From a checkpoint of a small transformer trained on Wikipedia: a variant of Adam for these matrices.
MLP neurons of a small language model. Each row is named by its layer, matrix (up: input weights; down: output weights) and neuron, and shows model dimensions 0-159. Each number is 128 + 32 x the weight over its row's rms, rounded and kept within 0 to 255. Numbers have three digits each.
After each neuron's rows, "fires after" lists the tokens most often just before its 100 highest values on Wikipedia text that the model never trained on.

L9.up146:143117142129147129154074172106127122168124097164128140085161114119200068141126141080147177112111141181147100136171052142113125088109176150114128065120172123170073197150106135193233092145151113093128155099110094179116168107092137145127165143146122130095068135130131147131105122169173095078148098067093151107096154180091089145140138147097125132144131067135163143138101136150145137101147186128181091111168138150121125100127161116147176137141175073146147112107143166119193104073149087
L9.down146:139135141113149077167157124129135177169096101133111132168083164122107169129126140201074204177080121150147141098117153131107114081136132133077133196103177116096135160085126108110064164156116159160115117114145182100164132106138095125103116122112195146102121142130085128101193117058138173071121084146095123159097115089093115122154145134173098112147147172214125088190113113155164107114063106123126197109146070109096191098104118116143101070127143124138104159135103137120098159140110192
fires after: " C", " P", " c", " M"

L3.up371:136118129160159149132113160112167171126137140076112111107139116096130110147073123117095142121122142131074140181162149119117140153162114094163135137142142105164052142194115160206102146122125176140098154077072088101141148102181084102153169180060130134138116145139151131173200144090127166114129137095153149107153198067141066096092118136085102167126121165123217129144091148144122113140136090161106102076065135149092154146119136129100148166167118117112096133088212206077158107112129129
L3.down371:172157157134116114140158094081143173135121101155111160195068150190132095117130122146127113105104095107063132135139109112111127138134130133135126111128117138086197137075061107167107089196100110197079155136064060095114111188135156144102139133153147144211097140090153101149067117142094204106142105134126151131172120092131122113137157068122157165105154122141151173092126163217078127117125174167159126069143154137145077146119120139109124082140151112086166143091070117135136104152159100
fires after: " S", " P", " p", " F", " V", " v"

L4.up617:111139158137172160117079140119113147164097104090122153116161183133218170177100181107129159102102102147154140122147142127123136162091115117126119113079136134118102073119081161123117093174138139128098070067057060060138089135172131128116130178080096128174136122105180200187153141102146207153180111063167115165092180150130103130071132118135148103157095105131182114141113123098108117126119126104099132119099145169093184110088117124114143146168140089152117177092178128124197128141149113
L4.down617:113122151160132146112130107097103134137028102163140137190091133102091169155086175151134095187109150120094151168166115143183160149117097178114133119093177158164107127085110106058043161134097139115099077081108104148125131128148169111118129143090132108155116145076128156100095116162149096149116066093145128109132104094099100093096120102196139116182121164167073153138142178160152099123131146171154127057160140174113162133159168114153099129163169165122176108067140118075190110115092156
fires after: " J", " D", " K", " V", " G"

L10.up357:172136140127165089128118132123133127118175114126082160064149117144181145149065130098123182165087175179100143103181122116099117153099090127215150170112138114141071139177112103190118179117147076133160068150128113089152203136137074162102119123118071120114137139120152111158203092154178155106115159086150148137160118088137123116144161123138098157102107172129110150127101124121155184153085134124144145060090117192106173075107129066158070149136130135093140104125181176073161109146132123
L10.down357:159057105112179163093121185134093144135137120130142051145166104092142151113171145146133148135067105134116101075185098104073133135127092143089079156093151098154127126102135072116105113179138143141120135094118126126104138114118146105166122098104164140173068145100143156133181171068182088142131104095111166155140076107184171135148121098134163136148060122152162112089165147148124123076201094193192102105122148181120146121149170096135211111129081148159113159118152072143076139111144156
fires after: " F", " W", " H", " f", " w", " U"

L6.up377:156126167079140122139135112101066124145156109142152144128178125139152123134070141144095124095127158114057080129134158135114075109153165112120104141158125086104135203130113099122126057056152065135080184068117150124162134180203154137092124108097076097135134095135134135145135096157099101117102145120096180137140109156094165122095108151141141052113106184095151097167124134109187122153165051124168135083125192169101096136055188111134147106092116134082148169146117179103156140101156144
L6.down377:088135088175113141086097171149143135128066151110120130142073135130091137113180135109156137141103106127198195103157099114127220119114096145110135100113121143129134094135142160116111203205102167129165069179163118139069134080065102131134131177140179142101079145121132137126121153089147167132164114143113087109104142101152084148165159096125100175168158087170113129113110122143081141088129156134080130182155069063155167117177069131119118136173145132179081087110126076183117111150140103
fires after: "\n", "ill", " Bill", "st", " |", " D"

L8.up20:135161102141146153102130163133145155127146126096109192101130117141176131153109137084176096111136131127141117125215113092144132124180150141131095143137148193106103121189100142144114118123143146034061137125100139153088091161195140102174174211073077111149127137108177128124138126151142140129135144112089110104150218083074145099094151118121164090131121113126152177074116152145126120156147117083105109096130168125133143183113135160110127211106132099187087134109170135096207086088073114
L8.down20:122120105136126163100148146100127133074119091114110149142098099184119098139179123147184119148217169146133089131069128137124110106109139160120140075160088097158137152130167153114137132109133109229122105085094086150148134131119102170078098105131192162129056145099145107101099150099162143126129120157198119198132057134064130092110140105134121084139168117153132124090117111131127112100125153161141146079101122140105099114167135094130057116120199137063127106160155161139119251115141109
fires after: "\n", " /", " \"", " a", " |"

L14.up539:127133141115162143171109124146115176171119111163133116082127150205210134155106126133184130086103102111061181134202114102132125122208152121150101137181102119087187109153079143185132125160132172155165095069112146164105106119074068137122132163156123134147149139129133150075157082092129133124109111162145155125117135114116090140135069147122140139091109139153124146138134131081099120186097095106159160021116126164129151153088148052161102098200105141094071108089156124150125125097149105
L14.down539:139135129132103106134132185142127139188078186051135113079161171140150119138124145111136149148107115154142095129133146113146149084101151135125158117042162102169101089104157107085120154073165128109168154126106108100078140103088157133124104132102176128132146137128162117167120145140096161076160088141137108157098153162112094115105186107176131104110142149079166112067076163128171135094071091096082168191161133138124115123165201058117142153064146092134200127162067139093089199149148117
fires after: " st", " b", " D", " St", " was", " cl"

L14.up310:132131123105138158121045140176075139080104139121188127129132137121131053148067156150128127152113172186097150147153103119147106106163144101163083096203131144161148159160123147217106150140130106074160104139121091110107085114176079107166151173150094081132164121086145123087138078135163165093164122090149146108156177067082070125092092145148157162090108160148143159155109120170087117107096141114177127113092150117107197136123088120159086120158162101155151155177125095156108097099152068
L14.down310:143147145144183122103131073089134161198106184187121124146195122056106100083158176108146162172148145104138155111127111113106144134101136129045161162144145110124089089133082105161154066090171145127103129096155105186146125090097111115160136113110155184084104199119152163088163131168122099180108134083066114115130096152102134142077120104093110102073129109124116158129119123173136066089144134119125130179182094159109091143132128112164075079225163119142144117117153164114160101124144147
fires after: " c", " G", " W", " B"

L9.up187:107125174077124118180112096137123046145112140142183191138152165126114093142090098118107163135067168125052114117113127126116115137099167150089110128067149148167186149159111139175115119160143113111116076106126190129159150136174095085133153140114102105125149035094106119131169075090152153192165144153143177169120150167170083093155081135146131069145132120090174075176102128091165123168142141111176103080138104138161148141067130106159129120124137153197146156135146127082140121127186093
L9.down187:169089064142098119108074098087092152083115103146089101152115137151171151144192176104117100142153147154144159150160161092170141138167125076146145141178157107121113119114156100090125151064132138127138139183146092136051097101100124161071088122152126145111085162207155158137108139153145152056125072097164097138119090136144149157177145124162116177107124142191144118118190125175100113126088091138149128224166164089100118089112094164079157097148135179113147108075119117136142107074117155
fires after: " K", " H", "K", " B", " G", " W"

L10.up36:133122149148080128113129096166120108093118162116161175048113168121158106106119133119078116113122126133117158147150097085074140134181141143123091052192139150097094114159124174166131131141163147110137126100109083176121102179150121132149129090109134088152147117118211159091146082132133182137099148077117150124124154141118228060127125163066176119192131146153181160155126132127115094129140074161162134128065115156177202161155145110147150154103134128123101084224122074124134105122140104
L10.down36:118123125168138134187078119104126149093118110100124132142155165160167091150132130102180130160078100147116150133172151170112169085068087115102097160166110109169165161149105146148169077128124161074143135143095140125080136135064119122118134084122109154145140166118136127082196100128126104117186100144174133140134153169145054126112131173082081154085112119094159126109156148097156152105120114141124140137087095136139193085052150111149073167145158076131129119111058124137204097094244117
fires after: " one", " b", " T", " a", " t"

L11.up68:109133154072142121163152122138090181145165102136115109097150171150135126182101150095138122156098137126096091135152099119116164146168130067104109163077105139135141150122136123182161159103186108138148096103112131168127140124140125136135069203155161093145161086122132112134131083093125184115106123137077181122110150113051081113122142109167132180108121168157124156208156066146135113211159121079163164101073073130163208131118067073116099199136139136109082150138140194121107119098158114
L11.down68:130106125155120108118099186130093107153080148097153169168118043101112135088182127145128105101059133139122189136126131147129133095111153166125131109159146145104115121165076131115193158114097182143138161156097160122096160087122122103115126131075070165134149140165155089140145132160114080191196157183170104161132142156158145137078127134152121089122199163107187099047056162126187122068130127125096069108161122081137093143083130120134135110165175117166162083107154065135121114129110123
fires after: " st", " St", " bl", "und", " for"

L11.up335:106163138088156123116116147130139156143174100073161093115136141213155156110076107089118175126123061116153118140143124101166181091099132131153136095089129127163119150111152177166114144148171134172082126155132091116141103130174066121109104237129105143173148107118133096113123114063124154132070151122126120178142164082112095125144092142141115100164200184134138152077129133093139153162104130162104133102137181091119156138040121136174149178163134153142086200121169123157137101054158155
L11.down335:192081143132132161123149140118151084148092072160100120144114156074119174115140087158188121163089091124075151137175126135145121098151135098165096121128123133138122160143108161109120125202068132097142128101116143163144127032150185149097164058078169157165131138176143228146079126110106091169128140117070080068110185180142118120126139163137127126170096120116126107078083134183126188128103120101154113094107078131124106129169136122092140131124129059142120095147152169105105153140175160
fires after: " J", " R", " W", " sh", " L"

L3.up521:130140178151098138177088203126105172149119128115176087176112163097184122150032147112120145101117171142110101118160085125124098120115077152159148062169108130112108096176105152141124126137108152108152033143163114111178139097138070099159148152117109144124136127123146143143105115102110106114196121100115109141140235186151081099129123158104108169178107137089163121092077151116108121179171136174097125113114165127132163099124182105127170171133112148098135163140184136100154086108101199
L3.down521:166115113152114138052125124119138080133154179146102156115129100187160102122121069096149084119166081105128127110131170122097134106109117093172214106190126114174136139178120124178094141117133164162104129183026135085141129165089050150177179157108099154085105066160094112165094145135113170114146153153138177152160094141105146152140074105088188134088141144176093145068144146108121132128111134159147115152147134121147152116134065120113125143121088156176129117119106128111159129155108035
fires after: " V", " v", " ar", " Al", " D", " ab"

L11.up216:137147169097126085122098165095066152138125076129098132165130173145180172200108102082191125155113153153162162136128072102103139129132097110076146136143114151143124098119095076193162115080197145153097110129169079104161181088185154156105162112143085150170193075134099132119105112065140162159100118102159148133102140091119167144092128143172117185117140149078120134070117178130081135094130114127146141146105138112097118159075125126113138189188094142190140188094148155120156100167118103
L11.down216:126140099178087156121123188215118157070110102128130092127092134134108114096121121071139092129129132092080112134158164100135057065130124139156137138138112142157110108158151183080099147170116158130140149081056152108069139141129127230135105162152145121119068126139147164135170109183142098132195115141125055093208123188161173115137061123109102126127128141116142167195044113133131110132115153135151111155142152141145158086114120160161093124125113144167114121165147096182108132123116081
fires after: " in", " on", " s", " In"

L8.up244:174140255141131150121081176129099202136118147132142137098146141116156095142105190121100194114101113118141149127147092104087120132163100138106130087163120133092156094171085125191136093145165083073098104134135098130156099058130122145135134144101065120157136099112153179146086107128133154074141152084096151151126203089132108181132119123105141185163139126120170085129108141177074137137105138094166160088168095140152190121062099083132091117112190115120124164138137141139164105119181102
L8.down244:083137089140089129147133130140131103123202122122116162134149043132123132145136187083170055140096110156083083162100109115111106067130118144138136180150085166133163147106130091103180133069184159128126105160132173169152133172145135162123144118219127124125134177113103133191113142117143082119160117103120096126100141066149059111112077146092122095072109135107089153123195099124106140076108106135122124167114102201185146179170122137096138107099083205144106093118113148134116133166119170
fires after: " H", " S", " C", " c", " p"

L12.up416:118148061154194128121104101118132125102108141109138134107156173139151016116098180109176082152127141156161136112143106142131116139173113141115099096152150149109135160152106079121139105122100176135170110078120099133096122090142152087169188135118127054160152132124155116099131056157156143111163132031090075148146117113119132155092202171143160090153139124137154123159157157108123102171173102154142169073080179164096089183150094149161173114094119156179139146109125083114144092093081168
L12.down416:142194164038153124110173092122169115132148096064069158106148121142079221154117104139121178114140119130153132106151123115136215095136077149122104131149144143127135141080188136169103152006116130120090110140154118173184129138123094134165144140148101144125108177030129139113101126127182165139095157137121163150109109137109136122099141103089111093097095126101103120135130192118092114121144130128143149095133077116079114142148116143133146144152185114147086164126151164089154078147191095
fires after: " |", " ", " P", " Go", "|", "\n"

L14.up3:081150129132132160171101126162104119103090097104115156137171172076112136112067139074098138093126139194165126134149170138152058147114182115127108134108170173126074064171042101119212120125150131141099112138131113077157132139135133169123152136095085094166147143138101151108104103148126091141178232108181116117195155087089103175159176138065102152159086101147111093137140172171136104119112137150116091155139093135139109122089116111107135144110190083157106092158129132126167118087172114
L14.down3:152115169084159141086122089072148143099125093130154153132139145138147110111126113091177077123149164142141174101120100154171164089112161179073183163141120166098173111147183188084128082150181153120121074111140147182112149117106145137181122211120056128110128157106116056096109123115183165126120131151171154079095161114185105104094085114082170133101158173093179130114083143138149138122080170133077137121148032152093119103143151131133109117121143123147122126098136129076146130074089084
fires after: " a", " an", " A", " c", " the"

L5.up63:120128093088159105133128067192134161098112134096183121141113116214099080124121138121183090120129095120129073168175118115137131107080177137153166133090133202118138085151141135097109130145103142083162145106131187155146140149115145145142127189075116105154156087104151166131134110122139151122137081097081146173140113068080104154105194112137143132128117082143063168134106147113104079120137167176127092134136216122072139187148141084109082204137157140165113113099186088124160109090084130
L5.down63:131114147095106099164143124083158147173144159098101106083126123095108153142144143132087178084085106142178146109104125130071166173119107165104077148175130096116107151100180100140128199096095132135059077149133129125132168120142121163116084079178092124156113148165135079169091165137116144116137224151153138161104121134137200099132074121118107120118140125121151085139135163138128140128143068063167148150154105142126117081070054192131184103149099083188125099209117119140131153160157088
fires after: "\n"

L9.up225:135152074113106102165128134157098160129084147099120159092180152173096082085126150103165072150136115150097064104147101095155123089154124120148062138064132122161119131109185074124171162136184118106121088103140113128129115121155120173193164144117108042104178185105103110144160103144092170132174118097114118114168225105126092139162158152137088147135126106149171137142136121085105141198106122136126135094131154133098150149127179181090200173072106089137107107157115104142126122053137092
L9.down225:142117096197127176103103090071190166121146120106135124200123118144160147189130061214089127178196118100165158063104175116144183124118141168093158128105112092072152083140106145179115150106110140135145079119140141097102104183126145097133115094106162184123069101112188132119126134112185090106082135175119152113060116137107099132071179120105120095143122132135070113092131091124156157133106121172081128149124117147102098099156099130156112093167120128171129162097174108150112185120129156
fires after: "\n", " |", "|", "==="

L11.up136:136123191124114136144070130119163128162112114128143165131141158131157161161096139099080143083092123128154122134140099118142145120060099103105165099177134160111183139154106154174131091158123133125097079151077110142137081109122080081147149133121118120160185067099170145142143103100109147127136206110125124167155205134132122163156034133086142114068151132114116107157136133156126142141061104182162143058166149113124188082077119156143224173164139128113122156137156151144088115045170131
L11.down136:114097100123067088149117153200115148128084090104114098117126140169145086143164120085165140148159057139177093124118138161161056089139101137122161143140155135138167092158157173093101162105137112128142136124129169125087117184094137155119147150099150173056100158163113153215194086068116127133082052110124117168086109123138163121143184149132135089144081124152179076135142112130107150099159103146116101185077132138139143067178153123138038124133117156087106112153106132126134180145120165
fires after: " G", " J", " K", " Sh", " T"

L9.up87:122124143151131106156141118097093129100121137182160158138148167083110140115133115134132148189101145128103143102172143133126115135116108151167140096101152135145175087113120148137142182080114137051113085054146113144063210106126146106133138186105118152086095119126184156098177115141073124097149085139041138109130161159131085117113093123080123130155139093166166112153101167188149111174113144162195124097127142155190137163156073085133223103184087183137107140128158143134111107053130127
L9.down87:164091103097130145119104143144174159195066110078129107150138177177150129103123176122125097150144153164142079127059118169112144125059122128162141136121066152152081118168186171135124153127179099149082133116169170107083106112082119133128184145108147139145134097155131076162152093143217127112135166101083129134144092125123094113104159194097152099155141132150063160140126102129114077082119154086110083115155130144076059079161151148151132139060106131186113175144155110057153141116119109
fires after: " p", " P", "ab", "or", " G"

L9.up470:102152145142154143169104190114097123152152140166175095099142152109114107159119110121083128117101189129142128141145120130116127143105114147165122061169191111129134128133085154129099150160091151089148043059184170130184105117103094095191183099075164141105088097123139143118097107119125189114180133058084183132151145120105113179175120158145140196134096146144144155152115095187088121116101121089157132143131114145093201100164032101138093117138106102146073119136090149143166097155116095
L9.down470:117145121156135139112129121105158127162115118141129146164132124084144133092153193133192123103055100113155165105137133116110188152115106132172136107129139119118094141135118098156123155202192120110110140202113148140137124122139170148120094099094065148136111082123168072107089087100109122109206141126187099092117070109151087097089196132116092122109082157091180129103126167098202095077154115068111076094128132148117141164162187110103162136148084104177191173137115184100103095150087166
fires after: " c", " C", " p", "C", " f"

L6.up10:096145079090164106091181120131100116115116106082174137088102105179128129148073161141155113122110080120091088154191099105153120075086135148162148142114125217092090073125139208129131121131136158096169144162119165139086153182149125120145105110074056124091111137086190157091157111147128139124120108131140165209148171083136109160134155120148164148109142142184089115123165139144125097065171191132106105134178166141105139139089123107106189166150170168119100134125199113129123090112151170
L6.down10:163126156158107135136112141083135160139093089175065108119123144083105141141154140079085171135101105143169155205110127113129148166170086124104077141126171120110171133102122070134116126086142100185087089119175156051139132112110132177057064173100198138191131131154137132169162169144095169161140176149084135121121117164112158121090098167115088108165140097104128126148090124137154139096113080084137181195117093111144148078114128163146146158100085042144152095147140084119166155138121161
fires after: "\n", "-", " |", "|", " D"

L14.up494:100158124128144091118081144139136137120082110139113119119112150165156101127075128075147130084110096147117072169153153092161132103121117095155124105100093106162145110106156114095180187157127200126122086115081081109098140140109138113141242146155139151126080103143182204089067131096156116076163151136192157150158135137147145187168093128156128127158185076159159192086085118118108103129076158170118158179137140166079161108151086115158140156124161156123115119083137092135110104175155075
L14.down494:126141133085089072140138144171109110081089120173166128175157123152132120138131152139174124096116131167171138106104136159153177128111184162126116142177144087091141107186149097156120164210118123134147170104116177118101082145196108107098111110071056133109124112086137140152144115151171094118125133129088144018115167123166119123174128225134116159084129137097114093088092144066067159144152107113185122108051147148167150116134096152126144103089127136183097131139131112143130076078119149
fires after: "\n", " was", " is", " be"

L8.up133:164111064096136102094111121170107089091124136127101158147105154145113094193072120122144128160088126155095063155203112152115139084128099171170081126125169174119183116105140093125168134124129175095096070094124178135107148150098112157138151123163123144167155082131160189194133127124125106083131116088144120127155157134152092147128116153152155088188117117133154142183168136125086089161138131098170107117109237139093110118049149177150130193124171118157117115171135169126106099079169176
L8.down133:142080178073148096112078070138170125127132144134136125132138107130138136062148201130178123131084120086181187140120127149136054105090152156146146172112205094096102100158138120127065078079108150110094106122123179125140124125145157138080122096147116161122124111133074196170134152171110142128171122146060145116102118139147149128130185084132100120142130112145169159182203122175124097113164115148124082161128141172131100116101158145140195103117063137132057089081118130168127107136087186
fires after: "\n", ".", "s."

L10.up190:112138189082128121139155105146106121137125083161151111178170159178121174175130195108143080128109158148107141124153085128148125092111073148185164161143135146137076136193144082125123152095130133114151115146081126103133158117131107160124150154144101107183127151142131153147133176136157141142090186102114159133182170135138074090146076051147102110060108172177128187121121126157104156142042155100129129078125159177123180112070105154117119098104077143126175145058088138060129103123070133
L10.down190:123028139111111079082117189149152119085169098083075127100079106084133175133166111160118117094128148145154130114188162133121157166164109092108093192108132179158098114084134087122144129155143135148129206142089117154109124120124127103117098095142169137091122118196148145153068143085109147186123137083091098195113074100082141113146103128095126138096113113106134090149175203101130126127153103146163124209154096113134141114131187147117155132072160134167122096108203155130071151139145128
fires after: " w", " W", " rec", " re", " rem"

L11.up37:136120148172155185163076111156115131165081107103144123132182160106152089082059153091129131104118139185165139142098089126155092111097161114158108036144179136096134151170110106128098140141162148128158128072169147070158162101165082179138144112156135127172127123109167165075139121156139124105131152120116168095196141092124137069123111119179121131120139025172133135107051130123152123134165155212204153123152141109109132167090133091136129110113154079160131077162134097100090114098125117
L11.down37:101199099172107135112121089146141140112187122067164155128150141143133179140101091116087118068184119148098099183144112113140061071118133075138162119094215133118101115125112110143217086158111147132137093160117110098101145160081097160144142078123111166140182060181119189090128123112144204120159105117146143160129087136086145081106144167078128134112108133166096133102156136080101140173081110112169114179162123082100158123179139152137136166117172153068116135120116141103152100141155101
fires after: " a", " an", "al", " goals", " one"

L14.up158:144143131129179130129059192161144157138165123167184102121126198106126060136086146113143201135110144181102164129106113149192115095131171142170057120155135116149118152121146138182151105138100121101145141132104158137129120109110094184102164125085093096116128146083086133110128117119107194104129177064097207128163176080075122143077108122075071156133090061120152162133157156171112105108097158095184058109122149120136127149132059136158124114136186145086132135128133141160161113158131121
L14.down158:123121156111146155138121103150096167215137132101090144121126152162098089143052133071132147185102066107140085128119138173146099157095090130145121179105110039121141166160149114129122114096136075132117119194133159158133105118152102129157058098157173036109142100145146128128135093151132089180111111141130131097141139126090092155187151090128095198123095103127160134107172150112187068100175146091150172133143145169113117169162068095174132169177131109067107153143103113131087091156119140
fires after: " of", " C", " end", " c", "arter", " half"

L8.up433:118156179087162056138042143145091103123150158122121184124127141135165097168060098136109182084154145160101119142143072136142134123088094179167148105122131166148113150146108129123119077129107163123149149145136143147152102052128145075142135157088123096124095074140194147114147091083144110130130116128137107096096200173180132178143109147100152121134139075128146104128126162134162142124151125176106058112160116109118136094082181100124214186109117110128050143149221141116104107091106142
L8.down433:140116125127180129100109140140089138094109073109168160090127131137213163078170140128155133096066115135146148085100150141134118119054113047127134142109134147118149141129152134187081131144111090128113153156089146131179088170081196129118181147123080158141160136134131115193162157110142133224143104138172166182132155083129101170105114114121146058109075162118070118091185078146111134151104131108080132127147099138147164104133124081131143148138133112119127127059114091071198082143096108
fires after: " J", " G", " Z", " Y", " Succeeded"

L3.up536:129126177149157137138078158148096146121100129113140110110151191142157091155082186115083129119118149153073165142146120125097190128135073086141163061129215084091150155151100059125084120167211083140100100113113106126127117139126111152123145181155090114191113117118127145110172122059119142122175125094138186152142163200119115081084131143148141144150098127163178158170121145120086139154096055133173126171135134163090193095058164132151117098149127118151105183104128161130118114101129112
L3.down536:101135161101161145109161144116116117140122174139143182119127078201136117118167175080236117157166142170197090097165138128154133134134055131158110165144126124070131082086064111079123109129147164130112105133115132094117113166105134179133109098113129134117107091121112124120057125142179105133167122138147138122096178102136112143095128070088138104191166134115120137052147167131091096132149192073125110140162140127111091179140103155115155170141138210096175050120138065096129114128124129
fires after: " B", " R", " E", " W", " Sh", " K"

L3.up320:121121103110142053197123096170120130125072150173048120107146167159149076184089138071108098175078087123070077156151149146156109068071169159164038137086144136129170167128186123148146154099103099118142122119170173144078217192133095145111078142100154133130068091118143148166130061130155114132136126094106106141142155120135162121127119111132139077163110102159128160165169171109120135131139113181133102117143165185113127131153146138141137148119162123135129164129144099125144092070134143
L3.down320:125172145139168136134152129113077145172127088100119130127120100156115110136139183118096145109119078126145182087135131098123111174147171148167168145131152069062125140162110056163098158107119106116130070140178134132101072075156171106163124099102114162180126134103059141159110133117116130119120045108093135127117143157112061177114159081134152192179165166136129044101082146111102153122188152153139126078090068165144080170115169142169104162127138150075109135131084114163077158141117091
fires after: "\n", " -"

L3.up504:159113171140158109117036200145163196110122128114129141088166166168189114131108142130129147080113071153180127099136142119192145168138115105154143157094168111162104088176074151134146075132188114164060126087097142094128088138130105097156099167128097123162110135074123165114148124040165162102128064051155080119165134137158114143127080100161119129124130175109152136125174178159135105089148104142133126127139165150123147109129129104150177116089158149191141138075181156118118107104095095
L3.down504:151108132152117115098140098115074109114129137157144134113053160141128116124164095159166172118098181185123142135135117126150050125155108105118154133139134103170092073081123064157100171098125180145199071146094137165173164111148171150120163119130119148107114075133152092123068127108163113125159137164088161120078157094127094114105163067117136132172109128112045160087167144089171145214116157148111113145147087122114173169104146194115127122154124110140086163093188146137071079111157080
fires after: " G", " J", " Z", " V", " C"

L11.up16:113132186084183103107107167138095156179174143153151099087118175136183098163014120094126115078127129137176134106163090085158106185114152092152167163156097130145172158117125133159169114088141077118128109115130081080130120146170096154135127181107116143092119129166150161127114078116145195124191128075091118130208179162130130154127135173095136074129107091152179096118138152120081130171106122165096101175111170142098159111113156075139131146092133151154159142139159148131157111057105130
L11.down16:144109123139099101112155117135158131107069153152128102162069129128132168087168119141146165132083184157145169138136128148067105111150107099110090152084156117105130133113122132123091108145100133104103148068126134170123147165112145065155149112066159141180120104186122080119195156080148057127104124094176156159157117075184101125197128103112101126123124124143195192082109120166145204119117115119116142093128112150103058081140113108157144176170213114152106187148187110088100140154102085
fires after: " R", " D", " V", " G", " W"

L14.up213:161118175120097166213096163155153093088126172126140147090152164117125129085116192109163082122134090155124116184103180104110133102106089112134131111115229136100121105159083144130130144088085102059108121161073109136149149105151103122128149167138130111162101065162146145130126147153139087084146130127178103120176192102106196102129122159091075124171129095140118113145184123166120085149098090145117122092101207095113224141093104071101158111151147136127152101134123195129150114153143127
L14.down213:145165129059148123117113148147118107096126106088145202112106148141108084156152135143174155159202122137092110140121103114092144143110102126123074146100155224165152165143153101124110097121083110057155121111113150078139135137105157142134093170129126052150070133156092101158166108056094171164103116132144175145192134123159092147168142124195106102105129146143164128192127101082133119157125145117045158091127153130108101139171177129176079178121131091133101128112148042144122163106132090
fires after: " the", " The", " his", " a", " their", "The"

L9.up316:124118194173177119136056117174108138147193114080122122148117158137099126161113137109144177187105147132063109136118088119156103101120102136099179078096107134123115139216093138163076099113114098135059164100069087135156199111141118069141139134139104092157115105135167142128162083100122139106126131100108184091106157085101060149148177151145161113119105133141151112133086125111120128180130130129115169131191155139105157134068157115141196158207120137154139132090093198161178111150149141
L9.down316:104195068122100136146150139112149144109091180112122157073170054178150094124152155034121096053069156090086149148134160140107099123173118118120112121156120143130142144064116197166129204133130133150153088123143134092121076104171138119135124128140106083146062211107133105166100095122149113114110148125138107108131151146150193159210117122106128159070130145176110157104069106144103106093159147122185086150099147122182100143170162139097147116089132111129121072143135128110115133140166141
fires after: " S", " M", " m", " rem", "M", " p"

L9.up243:165150144110092107162097103128124103236124130142069156091169128204199109093108146112125155103110116108119101146116105138104152088141137110197144120152086133141072161060113129135129185130163148138071163108110088161179115209105083084088109165126135139122079145137131111108112114168155149133125149135131117138072190121125093071194100150123108118171176124209197148114156169124104107134103153171129140129128111122143133100098124103102196169133155145185084121139127121087144113139140079
L9.down243:175139158140138119099127152087133150113100091152126139164122046078115157138130157112152116117183101149109183133137142102138143089077108203083106113158157100170164198112125094156092137149102149139159074122099093109085133110181131094115136174123111095148112102136159140146073103127081150089103104116096171077097097110106089132108144154140043199191147155102127120125186121157157181094147053130150115157130103094117093142131111158214139130163164064126131103100124187131166177135128156
fires after: " |", " was", " se", " is", ";"

L3.up147:083139121120169125157140134160173101095091098107146124105116173173065156170116160096104080162123124146086105121196110136118077104113208156162064096145150130100168156091117086126107140092158105106105108082115139119075187173155153089160113125107126121175088101140164178110080147148102100101143135069098184157187087139134128059132119110166114089161180112172129134135144171140116117135161141150125074103151189161091122152090126120142149160137103155116100117149221116164172100153065144
L3.down147:122132065083110142115104091128128129047094160103139177090117085120086105107202149134185199098125134119184090101101131160117172163119125182117135180130128091182148107147131150107143131142115132155173114139115168157152103096138128104155147089126138088114133094187137133158109156128144129104127163135134090101146143101161117159128103130075129146101203103109154114137088127126143132108184124110133127216130094088117031108236134168118090159131132157097098063115133148160045143120128095
fires after: "\n", "|", " |"

L8.up98:062150078132155145127166135121045134115119150126148130123137145129110096143088084134135059171117112097079070155144125127122123043137128181160163131098121124111123112128139111141116188143134117156116088121114201105107163177174134110126142163113111113136122088156206159173094131158115142135129073060115149097077146114119109151063134123168080048177103130152136120131163102168170123164107140166152137090129129126070134130169087143144196190143114077177176149154153115066186109124120140
L8.down98:165160102137136124079118115160171115151163134156113108158142104083152157155136142135128148182089105179132159125117081136164173157101166152143099083180132131135090043068151089162143133097133118120118065068115129100119135119178115118151148177169111138091162131108136110109165120084102146070091106096128142080136158165067165181110088143103136251154167166124143139116115066115090128127178140101139131134084142068089168162101170125124186125081144073112104169136124115072125117145135092
fires after: "\n", ".", " L", " Am"